{
  "hidden_size": 192,
  "vocab_size": 2048,
  "hidden_act": "gelu",
  "norm_place": "pre",
  "learning_rate": 0.00129,
  "lr_mult_o": 0.641,
  "beta1": 0.9,
  "warmup_steps": 214,
  "schedule": "wsd",
  "batch_tokens": [8192, 16384, 24576]
}
MLP neurons of a small language model. Each row is named by its layer, matrix (down: output weights) and neuron, and shows model dimensions 80-175. Each number is 50 + 12 x the weight over its row's rms, rounded and kept within 0 to 99.
A block is one neuron, or neurons of one layer that tend to fire together. After each block is what it responds to, as a language model described it from the Wikipedia text at the highest values.

L6.down616:35 48 55 29 42 40 37 40 48 77 40 49 51 40 48 52 62 65 52 51 46 68 65 68 65 56 56 51 20 62 66 51 57 53 66 41 36 62 56 57 46 42 43 49 60 48 55 55 38 57 27 39 59 39 43 43 54 64 38 51 36 51 45 37 48 45 47 68 53 36 45 55 68 52 33 73 56 46 44 58 47 79 56 37 47 92 56 62 21 49 58 66 54 53 47 75
Responds to: Mid-word fragments after a-. Second piece of words split after an opening a- or short prefix (a-ver-age, a-mo-unt, a-wa-it, c-us-tomer), plus standalone as and word-initial imp.

L3.down30:42 53 40 59 67 29 58 64 51 47 52 46 56 69 64 55 52 51 42 32 43 44 65 43 57 30 67 50 41 71 19 78 47 41 44 22 50 40 62 58 37 67 58 56 47 76 53 55 71 42 43 69 70 45 58 47 49 57 55 58 71 57 48 36 57 36 50 47 32 67 43 44 52 36 61 61 46 59 44 46 33 24 53 45 57 46 63 61 50 78 69 52 45 52 46 58
L3.down116:44 58 44 47 54 28 52 35 31 53 40 46 58 43 65 82 75 55 24 47 48 38 31 36 66 53 30 47 44 39 38 59 37 58 48 65 50 32 58 61 67 33 33 29 48 49 40 45 43 49 43 38 49 50 43 60 46 57 57 64 65 45 58 57 55 33 53 44 51 67 35 73 48 70 48 38 63 70 56 26 23 52 67 37 45 51 66 41 62 48 69 46 50 59 55 52
L3.down360:33 61 56 37 57 57 48 52 72 48 73 54 80 25 69 47 35 12 59 39 62 60 55 45 54 60 39 58 63 35 47 54 49 54 38 54 39 44 54 55 43 44 60 66 56 52 53 33 44 59 51 42 37 36 43 71 41 55 56 77 37 62 51 73 52 72 57 58 38 41 49 41 47 28 62 71 49 54 53 50 56 54 86 53 61 68 43 46 59 66 56 46 67 53 53 31
L3.down401:47 45 46 45 34 18 40 57 24 46 52 56 46 45 54 48 69 51 54 58 35 14 36 53 36 57 40 40 49 48 30 59 39 37 55 46 61 49 58 52 48 56 45 47 57 33 46 37 38 34 63 44 33 63 52 72 51 43 48 32 64 62 50 38 48 32 59 49 51 72 56 54 43 58 50 59 52 58 55 50 25 43 57 37 32 61 42 59 47 38 51 31 47 26 45 49
Responds to: Second piece after initial A. Second word-piece of a word split after a lone capital letter, especially "A" (A|t, A|us, A|th), in names, tables, and sentence starts.

L8.down101:52 62 31 51 60 52 56 54 58 65 44 61 48 61 44 41 77 49 57 50 44 33 68 51 43 28 50 40 50 51 62 49 59 46 41 72 47 44 52 54 50 41 60 50 76 34 49 51 55 75 75 48 53 46 49 92 73 48 55 51 42 39 74 63 70 72 36 48 62 74 37 47 65 46 55 37 63 56 57 51 51 63 54 61 49 51 53 36 48 62 59 45 49 66 70 54
L8.down117:24 57 37 39 53 58 62 56 47 55 65 65 76 63 44 49 49 35 56 48 56 33 62 59 30 72 52 50 49 30 53 54 38 39 54 58 49 60 33 46 42 42 46 61 58 47 58 55 35 58 46 53 61 51 37 36 61 45 47 56 65 67 62 51 44 47 31 38 37 41 88 45 63 43 35 48 51 37 67 50 60 47 46 61 47 47 78 56 51 46 53 47 43 57 47 51
L8.down146:47 54 54 60 28 61 53 67 60 67 45 47 55 57 69 58 42 50 62 53 65 50 51 47 34 45 68 72 50 20 57 35 61 56 38 55 49 60 71 57 49 47 34 57 76 26 64 70 27 59 42 34 38 52 66 39 57 42 75 60 46 40 55 37 62 44 49 56 36 56 35 39 61 43 48 55 69 17 62 34 42 46 73 64 78 53 47 55 32 54 75 58 49 36 61 54
L8.down175:43 68 64 42 40 59 60 47 67 44 44 47 37 52 54 54 51 42 67 69 45 44 30 48 35 55 54 52 48 51 59 59 79 49 40 42 47 48 53 42 52 40 69 63 40 35 40 82 74 80 48 34 45 52 35 60 31 61 28 60 65 48 62 43 59 51 47 44 61 67 50 48 69 46 50 17 35 49 31 78 55 61 39 55 53 35 52 41 61 45 37 31 24 52 50 44
L8.down235:61 42 62 37 46 47 47 48 41 49 76 36 62 45 34 53 45 64 42 70 37 46 42 67 54 52 50 39 60 40 38 48 47 31 56 46 53 50 64 65 63 34 50 68 52 46 65 57 48 67 70 45 19 51 39 60 68 51 50 63 25 46 40 43 43 57 49 35 47 48 73 52 41 63 62 51 56 75 58 48 70 44 47 56 30 42 39 53 49 50 53 24 37 76 65 42
L8.down391:68 32 25 38 71 50 29 61 45 54 32 69 46 43 62 54 53 65 47 53 61 51 42 34 51 52 50 52 58 44 48 49 51 34 59 35 46 54 51 66 48 62 33 51 48 34 49 73 36 51 67 40 50 60 41 32 71 58 61 47 44 41 58 55 58 56 36 38 52 26 53 24 51 30 76 37 41 77 59 58 61 28 42 57 48 58 41 28 63 53 46 42 48 46 57 56
L8.down429:51 51 21 70 47 51 48 44 50 47 57 52 42 43 41 64 74 54 51 61 52 48 56 56 61 36 59 49 33 58 39 51 52 54 37 67 45 25 45 40 48 45 43 51 40 50 53 48 51 44 69 76 52 57 49 47 65 58 56 53 36 50 30 65 63 60 34 52 55 66 74 44 66 47 54 57 51 60 60 50 32 40 45 61 70 51 57 60 35 55 69 47 69 46 61 69
L8.down468:48 41 34 57 38 46 35 72 48 42 65 37 50 37 54 44 59 50 56 55 25 49 41 39 28 52 30 53 60 46 70 28 42 37 66 64 57 52 50 53 42 34 63 54 40 44 63 56 41 45 35 35 52 55 63 73 36 53 51 66 47 46 52 61 47 52 43 72 59 72 52 42 55 61 65 45 36 60 45 51 34 76 55 62 56 52 38 74 47 26 41 29 56 51 43 35
L8.down487:59 76 32 45 46 45 68 66 51 55 62 59 42 59 53 33 55 61 52 61 44 28 58 56 35 33 44 27 54 44 72 41 72 41 55 52 34 47 38 42 45 46 59 62 62 34 57 43 64 78 62 41 54 44 50 52 63 41 20 47 43 32 77 49 69 56 18 47 46 54 37 35 37 41 37 60 59 66 61 61 35 62 42 51 38 54 43 43 53 34 43 54 49 72 61 55
L8.down513:38 55 62 48 65 59 35 51 45 47 51 42 56 56 30 50 41 44 61 55 45 61 51 49 43 51 31 84 60 51 53 67 64 62 50 58 64 60 51 50 63 56 56 61 46 57 47 60 39 66 32 53 61 39 57 46 37 48 84 33 47 49 44 36 48 53 55 60 50 45 51 58 68 37 60 50 46 53 51 38 41 39 39 57 38 39 57 39 39 30 53 25 58 35 70 57
L8.down598:54 47 66 65 24 62 47 57 67 62 60 36 37 44 50 59 63 46 34 68 55 61 36 54 46 48 49 56 57 54 50 61 37 45 56 41 52 22 41 47 36 49 33 52 71 60 58 54 46 81 56 46 46 43 77 77 63 48 46 47 54 55 66 70 33 65 42 47 63 59 31 47 80 43 51 58 62 44 48 57 44 54 33 60 60 42 55 47 42 49 56 31 77 56 44 43
L8.down599:56 46 71 34 42 49 54 50 47 40 38 34 46 42 41 38 60 49 54 45 61 56 34 40 23 40 62 66 42 62 71 59 53 60 35 55 42 51 55 54 46 58 48 38 76 45 48 37 40 46 44 52 31 46 54 56 31 62 57 52 53 37 55 50 42 48 37 40 54 50 61 48 51 43 43 50 37 67 33 43 68 50 31 56 35 50 63 65 50 56 52 23 67 48 62 28
L8.down609:53 39 54 39 35 45 46 58 44 46 57 31 62 60 49 66 47 37 54 55 54 82 42 40 61 23 52 66 66 47 57 42 41 41 63 51 66 21 64 58 61 44 48 59 51 68 65 65 72 41 58 54 46 60 53 27 46 50 66 66 41 38 56 35 65 55 37 60 54 40 54 43 51 69 36 63 38 63 51 61 50 62 40 57 52 59 50 39 44 57 65 37 57 76 62 88
L8.down715:45 36 36 49 44 50 57 70 54 53 43 54 48 47 51 45 30 31 60 55 47 41 44 61 59 45 50 69 52 48 51 73 38 55 56 34 47 60 39 49 21 40 35 57 31 51 49 50 23 49 56 65 54 51 47 47 60 75 51 54 42 61 56 55 65 52 54 58 31 47 57 64 42 60 58 60 72 46 75 24 74 50 32 47 33 42 67 54 37 17 56 40 33 53 44 35
L8.down732:27 55 56 48 53 43 66 54 57 52 83 45 27 45 50 44 57 59 59 51 56 38 34 51 64 54 35 40 58 34 59 58 53 55 50 54 40 41 16 44 51 55 63 51 58 43 44 59 43 38 36 45 58 49 40 42 36 49 39 36 75 22 51 55 69 53 42 21 56 50 63 62 54 36 37 54 58 49 46 48 55 50 60 54 32 46 51 69 58 44 59 34 42 58 75 52
L8.down761:45 64 60 33 22 55 64 43 61 52 37 48 54 25 51 39 31 61 43 60 64 39 65 52 37 55 61 49 42 57 42 78 66 58 35 46 55 45 64 45 62 44 69 50 45 58 66 59 45 58 59 56 56 35 56 66 47 27 57 46 51 31 49 47 51 64 60 38 51 85 22 36 55 55 30 38 75 61 54 42 66 44 80 55 54 55 52 60 51 70 47 61 46 56 54 36
Responds to: Wiki structural boundaries. Newlines ending new article titles (= Saltasaurinae =), closing == of section headings, table-row | after line breaks, sentence-final periods.

L6.down716:46 62 35 47 48 61 61 58 53 66 72 66 44 47 25 49 82 59 63 48 55 30 50 59 38 23 65 50 40 50 71 51 47 65 60 76 57 59 40 53 38 43 41 57 49 23 48 46 56 53 69 51 64 33 51 82 63 44 42 51 54 51 85 69 65 55 53 56 60 71 50 44 50 49 41 47 55 54 50 56 53 53 54 62 46 54 47 58 50 33 42 52 35 62 51 51
Responds to: Section heading delimiters. Closing == or === markers ending Wikipedia section titles such as ==Career==, ==See also==, ==Reception==. The unit also fires weakly on line breaks before headings and on leading | in table rows.

L8.down39:56 48 37 50 38 36 65 50 68 52 25 42 66 50 69 60 39 58 49 38 47 45 60 51 49 40 45 36 57 57 28 51 45 56 50 35 68 27 59 68 36 40 55 19 56 77 27 75 55 45 37 56 37 50 58 33 25 57 43 50 54 47 42 35 59 66 26 50 56 39 53 44 26 55 51 55 81 56 42 68 46 52 31 40 50 60 43 53 60 35 23 72 72 66 64 48
L8.down92:22 62 43 54 40 65 51 21 50 58 68 45 60 51 64 57 70 52 65 71 55 49 52 46 58 53 30 40 58 12 58 39 51 50 69 57 57 39 44 70 34 54 45 57 41 45 23 46 35 49 34 83 50 62 50 27 75 42 50 37 51 52 37 48 56 50 39 56 67 39 48 48 46 50 63 50 50 52 45 57 42 39 33 64 53 38 51 57 49 36 43 39 67 41 48 53
L8.down111:57 63 56 66 65 60 58 48 44 70 36 47 29 29 35 57 62 45 53 59 49 53 68 48 48 51 63 58 38 50 58 53 51 46 49 33 48 60 70 32 55 29 47 51 59 49 71 56 61 45 38 49 52 60 45 54 52 51 53 51 77 30 43 41 46 53 73 41 43 58 22 56 56 46 45 46 20 52 64 31 50 53 39 54 46 58 70 70 31 57 67 30 59 60 56 29
L8.down120:20 23 59 69 42 44 63 64 69 46 46 52 48 36 60 48 61 53 59 42 46 39 52 37 37 37 63 63 39 64 44 36 64 61 31 48 44 31 70 66 35 50 76 60 41 61 47 65 56 36 57 45 46 39 50 64 39 71 51 63 49 52 69 52 24 57 33 57 50 43 49 40 57 66 57 49 54 49 46 76 41 50 47 51 43 47 51 56 42 47 55 50 56 41 42 64
L8.down233:37 55 54 39 50 60 54 39 41 48 38 69 25 60 66 47 58 50 47 58 36 55 43 67 36 57 45 47 46 34 27 34 55 53 41 64 44 47 55 59 33 68 44 35 48 40 56 45 61 77 68 60 44 54 43 32 46 57 56 57 72 61 35 52 44 54 53 61 58 47 48 35 26 35 53 39 48 43 44 59 50 47 58 51 60 33 83 19 66 67 55 42 63 41 53 45
L8.down374:64 61 65 63 36 74 43 43 42 61 45 42 45 46 46 43 63 62 40 48 47 39 61 53 29 48 64 47 43 54 57 52 31 51 62 45 53 31 45 39 38 63 42 25 57 45 68 32 58 46 51 38 49 42 51 74 50 57 55 77 41 64 66 48 39 60 55 53 74 49 70 47 23 58 22 48 39 65 51 34 52 60 53 26 39 79 46 26 29 50 54 30 46 72 38 43
L8.down379:74 49 27 20 56 41 47 23 31 51 52 42 26 50 48 48 63 42 39 52 40 57 49 32 60 44 49 40 45 48 55 46 54 41 30 61 55 45 40 40 56 61 64 47 64 50 60 42 41 50 39 53 55 70 36 70 54 55 27 43 27 66 40 38 51 71 62 42 61 68 52 48 52 74 30 32 45 56 71 56 48 42 39 43 49 45 59 55 46 62 46 68 34 64 49 60
L8.down419:63 55 53 60 45 47 48 41 43 56 53 54 42 61 46 34 47 26 33 56 58 50 42 49 55 46 64 62 30 48 34 57 25 44 49 36 46 55 44 48 47 53 45 70 62 45 72 53 94 56 55 69 63 36 37 74 52 51 60 69 37 66 71 63 36 41 56 48 47 42 53 55 73 38 52 51 61 47 40 61 54 64 68 57 81 63 50 58 54 46 50 49 17 51 46 48
L8.down428:37 55 31 37 51 40 27 52 37 48 75 56 48 58 58 50 59 50 35 35 52 52 49 43 63 50 36 47 44 39 31 73 46 41 72 41 47 55 65 66 56 52 58 36 64 46 56 61 40 56 47 52 66 40 29 45 47 41 37 64 61 55 58 52 38 58 60 62 40 36 35 43 26 38 55 47 55 47 57 37 66 32 55 50 49 52 48 55 42 45 76 71 49 56 58 78
L8.down443:38 39 43 38 35 62 48 33 55 37 63 60 58 63 44 36 52 66 44 53 51 56 45 64 46 56 23 54 48 19 55 40 60 55 56 51 51 45 51 39 57 28 58 48 51 59 43 46 59 67 44 47 65 59 39 67 50 67 42 55 45 65 47 57 42 32 84 40 61 53 68 54 54 38 49 70 72 47 45 61 60 65 38 14 62 48 49 34 36 54 65 53 63 65 41 38
L8.down556:54 56 54 46 42 50 55 57 59 62 33 38 45 47 47 31 41 59 49 42 49 52 54 53 74 39 39 55 49 46 44 22 68 53 63 53 59 45 43 52 41 47 56 40 11 42 52 48 41 50 62 43 42 41 33 54 53 81 36 57 57 49 55 50 61 34 59 51 38 41 52 40 59 44 78 32 40 48 70 39 39 33 53 54 65 43 43 61 49 45 34 50 66 49 22 39
L8.down557:50 29 72 43 45 55 67 30 66 60 25 50 60 40 60 42 42 49 48 56 46 34 35 57 67 48 41 58 33 64 36 67 52 58 49 36 44 42 58 39 53 43 69 74 37 56 66 52 53 29 55 58 55 52 54 48 39 32 78 53 54 35 41 76 48 33 72 70 46 47 39 37 39 42 57 52 57 46 70 51 36 71 72 62 49 35 52 50 55 50 38 29 44 51 61 41
L8.down568:48 53 23 51 49 26 28 63 39 41 45 61 44 47 46 59 53 47 51 55 47 67 57 66 61 50 67 48 40 56 59 47 46 56 30 41 53 46 61 51 74 59 54 62 45 38 49 68 43 35 71 67 43 37 14 44 50 50 58 45 47 75 59 47 51 35 48 45 35 69 54 61 40 49 59 45 45 48 51 38 51 44 40 49 46 41 68 62 63 48 47 52 34 49 59 53
L8.down630:15 63 63 64 62 38 60 58 58 64 53 43 50 24 70 49 29 44 66 34 37 40 34 55 42 55 35 50 49 57 34 45 38 64 36 62 52 40 66 63 31 56 61 52 42 50 46 43 38 60 52 41 49 53 47 31 57 43 62 43 55 61 51 47 55 59 66 64 20 54 55 37 32 52 53 67 69 50 60 42 34 35 31 30 75 25 47 50 72 45 60 41 62 59 80 49
L8.down643:50 48 47 45 56 61 49 37 47 87 50 50 56 43 52 55 59 58 41 46 66 38 55 38 50 56 54 54 47 34 35 54 56 68 68 29 59 44 43 34 57 53 53 66 50 31 48 62 31 59 31 51 36 64 53 33 51 66 51 54 46 48 60 46 79 36 52 61 58 61 46 53 50 63 27 42 37 49 51 65 40 61 52 37 18 52 40 78 30 33 56 50 45 56 59 54
L8.down730:43 51 56 74 56 41 77 36 51 52 58 52 58 67 61 37 40 60 62 47 58 59 44 20 47 59 47 55 62 49 51 51 67 57 70 47 35 47 74 42 60 54 58 47 38 70 42 82 45 58 33 63 56 44 33 53 41 46 59 54 36 57 54 58 51 55 51 24 39 50 55 51 57 40 47 60 40 46 50 67 67 56 51 56 55 50 41 38 43 62 42 59 36 61 61 33
Responds to: Mid-word piece after "a". Second subword fragment of words split after a leading "a" token, like a-mo-unt, a-bo-ve, a-chi-evements; sometimes other mid-word pieces.

L6.down482:78 59 37 62 54 39 56 51 52 48 30 71 58 39 23 57 46 67 57 33 52 43 53 50 26 41 73 31 41 40 42 61 45 44 30 49 53 31 54 51 43 26 62 32 58 23 62 55 53 52 33 50 63 52 62 48 39 53 79 48 52 51 60 60 39 44 45 54 58 50 46 67 38 51 41 60 60 61 65 38 64 46 83 54 53 74 29 38 42 61 57 49 27 61 48 39
Responds to: Biography predicate openers. First token of a predicate or clause after a subject or comma in encyclopedic biographies, e.g. Di(ed):, at(tended), as, was, is.

L3.down13:48 53 41 64 37 53 70 59 40 44 44 46 49 39 56 22 46 44 48 47 37 54 36 62 57 69 47 55 51 48 30 44 33 46 73 47 49 54 66 59 39 44 45 57 62 52 64 74 55 57 31 44 34 79 65 51 58 59 33 35 44 51 31 69 23 40 55 40 50 50 43 36 30 42 41 68 49 45 15 61 57 50 50 55 54 51 22 66 49 38 67 48 58 29 55 48
L3.down579:55 39 51 45 41 57 43 68 36 44 50 39 51 70 35 51 59 45 43 61 41 69 48 54 73 59 51 45 52 55 55 55 45 67 48 69 61 40 62 32 51 63 64 58 76 50 65 55 68 64 48 59 66 35 55 54 60 46 28 53 34 52 51 37 47 67 51 38 60 48 57 47 61 46 22 55 63 43 29 44 63 60 73 37 47 49 37 53 45 42 55 54 43 60 45 43
L3.down583:66 29 45 40 28 60 32 46 42 39 48 42 26 51 52 30 28 69 43 66 57 49 52 38 43 31 50 67 49 36 40 68 41 54 55 38 25 78 74 44 56 44 42 60 58 28 61 50 46 58 67 48 48 36 48 51 29 56 55 42 52 59 49 52 42 28 60 56 51 51 33 66 51 39 61 41 37 54 60 55 62 39 67 56 32 49 56 66 68 70 32 70 38 36 57 50
L3.down638:52 51 68 38 28 48 72 52 51 32 48 41 51 50 60 51 35 48 20 56 46 53 63 59 36 72 51 50 29 47 37 55 47 36 31 51 49 59 38 56 45 40 45 44 45 21 59 47 49 37 38 63 38 44 36 42 34 59 49 49 32 74 55 52 49 68 51 27 47 54 55 60 51 35 47 44 53 54 61 49 52 49 61 46 55 24 33 40 63 42 54 53 54 59 44 53
Responds to: Word and piece "as". The token as, whether a word (as follows, as well as, played as a winger) or word-start piece (assumed, asked), plus occasional list-final and.

L8.down10:27 31 53 42 50 53 39 61 53 51 42 48 45 59 59 38 42 36 41 51 39 62 59 57 59 52 48 54 33 59 36 75 43 74 33 54 43 37 40 57 43 61 55 37 59 36 42 56 63 53 33 24 63 43 52 47 58 52 51 64 38 59 37 45 52 48 53 76 43 38 58 41 22 41 42 49 59 61 49 38 49 53 44 58 54 58 26 27 74 39 69 67 45 58 55 63
L8.down71:41 70 49 61 49 45 75 58 40 37 44 51 61 35 29 34 60 48 42 49 43 33 50 56 48 57 67 36 22 56 78 41 60 44 44 40 49 64 46 46 63 47 47 33 42 42 48 56 49 46 55 46 53 48 34 46 56 64 52 53 69 52 50 20 54 74 50 41 47 40 52 60 60 50 43 53 61 59 40 54 54 75 57 63 63 51 17 31 56 35 59 54 50 53 82 72
L8.down91:39 38 81 33 66 54 51 48 48 51 52 44 34 52 59 36 55 33 43 54 59 55 39 64 36 60 62 44 36 64 63 58 36 48 43 47 67 57 56 48 31 56 45 54 57 50 43 52 40 58 43 44 51 52 50 50 53 47 44 40 66 78 59 59 45 38 38 50 33 48 46 30 48 67 49 57 24 45 39 52 46 79 49 38 44 54 48 40 50 56 64 30 77 51 63 35
L8.down143:45 51 51 49 62 41 54 22 39 30 39 41 82 43 53 62 54 70 54 57 55 46 45 22 56 60 45 70 53 31 42 60 53 45 33 49 79 87 52 49 45 47 58 37 31 67 52 45 56 55 61 48 34 65 62 57 65 46 42 74 53 54 66 57 41 61 44 38 71 58 45 62 48 60 61 21 65 48 50 64 69 58 54 44 58 52 59 44 44 43 72 39 52 71 65 56
L8.down151:54 67 57 35 56 40 66 59 33 53 39 49 57 25 70 61 60 45 48 52 66 65 62 60 48 65 54 58 38 42 60 55 42 50 53 59 57 61 52 68 42 43 65 57 61 27 30 48 23 49 42 44 51 56 33 38 44 39 48 51 39 47 66 53 70 79 44 38 40 54 41 55 46 51 63 62 39 58 48 56 58 53 49 69 80 63 55 20 72 47 50 36 30 39 45 42
L8.down261:31 41 54 41 36 51 65 52 55 84 60 68 57 45 45 58 40 41 56 45 53 08 51 60 35 62 42 37 41 42 37 47 62 61 46 29 59 53 59 51 36 53 47 67 27 51 43 60 77 47 47 33 33 56 45 51 50 51 51 55 54 60 55 59 41 39 46 64 62 68 53 37 62 46 61 47 23 28 49 69 48 68 56 49 38 41 53 48 41 40 37 56 58 60 54 52
L8.down305:54 37 42 56 70 78 56 45 42 58 63 45 58 50 73 44 33 52 45 30 38 39 54 55 60 46 40 48 57 38 56 51 71 88 50 53 59 43 49 38 51 32 43 63 56 52 59 44 58 29 44 54 50 32 38 49 22 38 48 60 35 54 24 46 68 65 56 41 26 27 44 47 50 51 60 53 66 34 35 62 52 34 46 34 63 54 65 48 53 40 46 36 77 38 50 72
L8.down394:58 32 28 51 65 65 62 71 43 60 35 54 61 31 49 43 59 51 55 53 54 41 47 68 45 36 58 34 46 42 80 45 51 58 62 44 48 63 35 52 41 52 48 43 49 63 50 66 42 71 62 41 75 21 36 52 59 53 61 34 31 65 63 57 39 76 36 65 54 55 42 37 58 69 56 35 45 66 56 65 48 59 48 70 38 53 47 55 36 33 45 45 60 38 52 58
L8.down432:36 49 34 35 55 34 42 40 51 55 60 54 42 62 53 81 27 79 52 29 48 56 55 54 50 66 22 55 50 58 53 36 49 72 41 62 61 55 55 61 61 45 43 43 55 44 50 53 40 46 46 41 58 38 66 40 41 51 48 65 37 30 55 55 55 46 48 47 69 38 67 32 45 59 37 42 28 59 61 50 59 48 40 57 53 53 55 63 58 40 45 39 66 33 41 62
L8.down456:86 34 55 40 31 49 41 65 64 60 38 38 69 61 34 51 40 66 70 51 42 35 58 48 44 42 43 69 39 62 52 32 49 37 62 44 17 53 38 44 79 64 44 43 79 54 62 59 57 70 60 52 48 62 49 53 50 44 63 49 67 46 37 59 45 48 35 52 68 61 43 50 37 64 62 46 52 71 34 56 50 46 29 41 57 20 37 55 41 39 40 49 43 53 72 46
L8.down486:61 57 58 41 52 57 69 49 52 66 51 64 37 58 49 41 45 50 33 53 52 41 63 57 36 54 12 42 36 52 52 41 52 60 41 99 75 73 49 42 54 60 41 49 59 48 37 35 35 56 61 51 45 59 48 27 64 44 51 26 36 44 60 75 50 38 33 45 31 47 56 49 48 51 37 50 71 50 61 55 59 52 37 46 62 53 54 63 63 49 42 33 63 50 36 40
L8.down605:58 50 54 63 54 48 40 37 70 38 69 39 52 33 65 38 40 33 48 54 42 45 51 55 87 40 38 65 59 63 47 55 33 43 41 57 48 34 50 52 24 59 30 44 46 65 60 59 55 54 73 60 44 39 59 32 44 43 44 63 52 45 49 53 35 42 47 64 54 59 51 48 50 47 63 55 84 46 56 48 36 47 28 38 48 45 38 37 40 41 62 66 63 61 53 57
L8.down639:52 44 66 42 73 63 56 51 52 42 44 61 55 70 35 50 58 66 45 49 58 53 37 74 34 58 37 52 48 27 57 53 63 58 35 67 65 45 58 63 71 41 51 36 81 38 54 43 42 54 40 52 42 45 72 67 71 57 50 70 67 56 52 43 46 58 51 43 70 48 53 30 36 68 46 58 28 72 61 58 66 56 57 43 56 45 45 36 31 47 46 44 47 40 63 57
L8.down676:52 64 58 34 39 48 66 51 67 25 36 45 55 62 59 39 46 43 57 43 49 59 60 25 61 61 55 61 45 65 43 63 47 52 42 44 43 66 44 40 36 57 55 50 61 47 58 39 47 52 44 57 40 33 36 77 51 63 47 47 56 45 67 43 62 61 51 30 65 57 69 56 40 37 48 37 68 66 54 57 50 80 41 47 66 62 42 61 61 37 45 31 45 69 52 42
L8.down686:71 54 41 30 62 35 41 53 65 54 41 61 57 41 44 53 54 43 19 62 50 30 63 40 70 69 72 43 77 46 43 66 36 50 48 51 51 59 56 67 64 68 59 50 18 46 42 33 43 60 40 58 46 44 51 46 63 51 62 57 45 54 58 41 44 42 53 67 44 54 39 50 47 54 28 73 67 60 71 36 61 50 60 55 76 71 58 59 66 39 33 30 62 65 46 54
L8.down703:48 42 62 40 66 54 42 43 56 41 59 51 56 72 45 28 58 40 45 62 59 57 42 49 52 39 42 65 26 56 52 40 43 30 50 78 32 62 31 38 53 50 40 54 61 26 54 33 50 72 47 42 34 48 43 60 57 48 44 42 41 64 48 49 53 25 35 52 55 76 50 49 62 50 61 47 40 42 50 34 37 68 48 44 61 61 46 61 48 37 65 37 56 54 58 57
Responds to: Predicate-start after subject. The first word or opening word-piece right after a named subject or pronoun in biographical narrative, often as, or a verb's first piece (as-serts, per-formed, de-cided).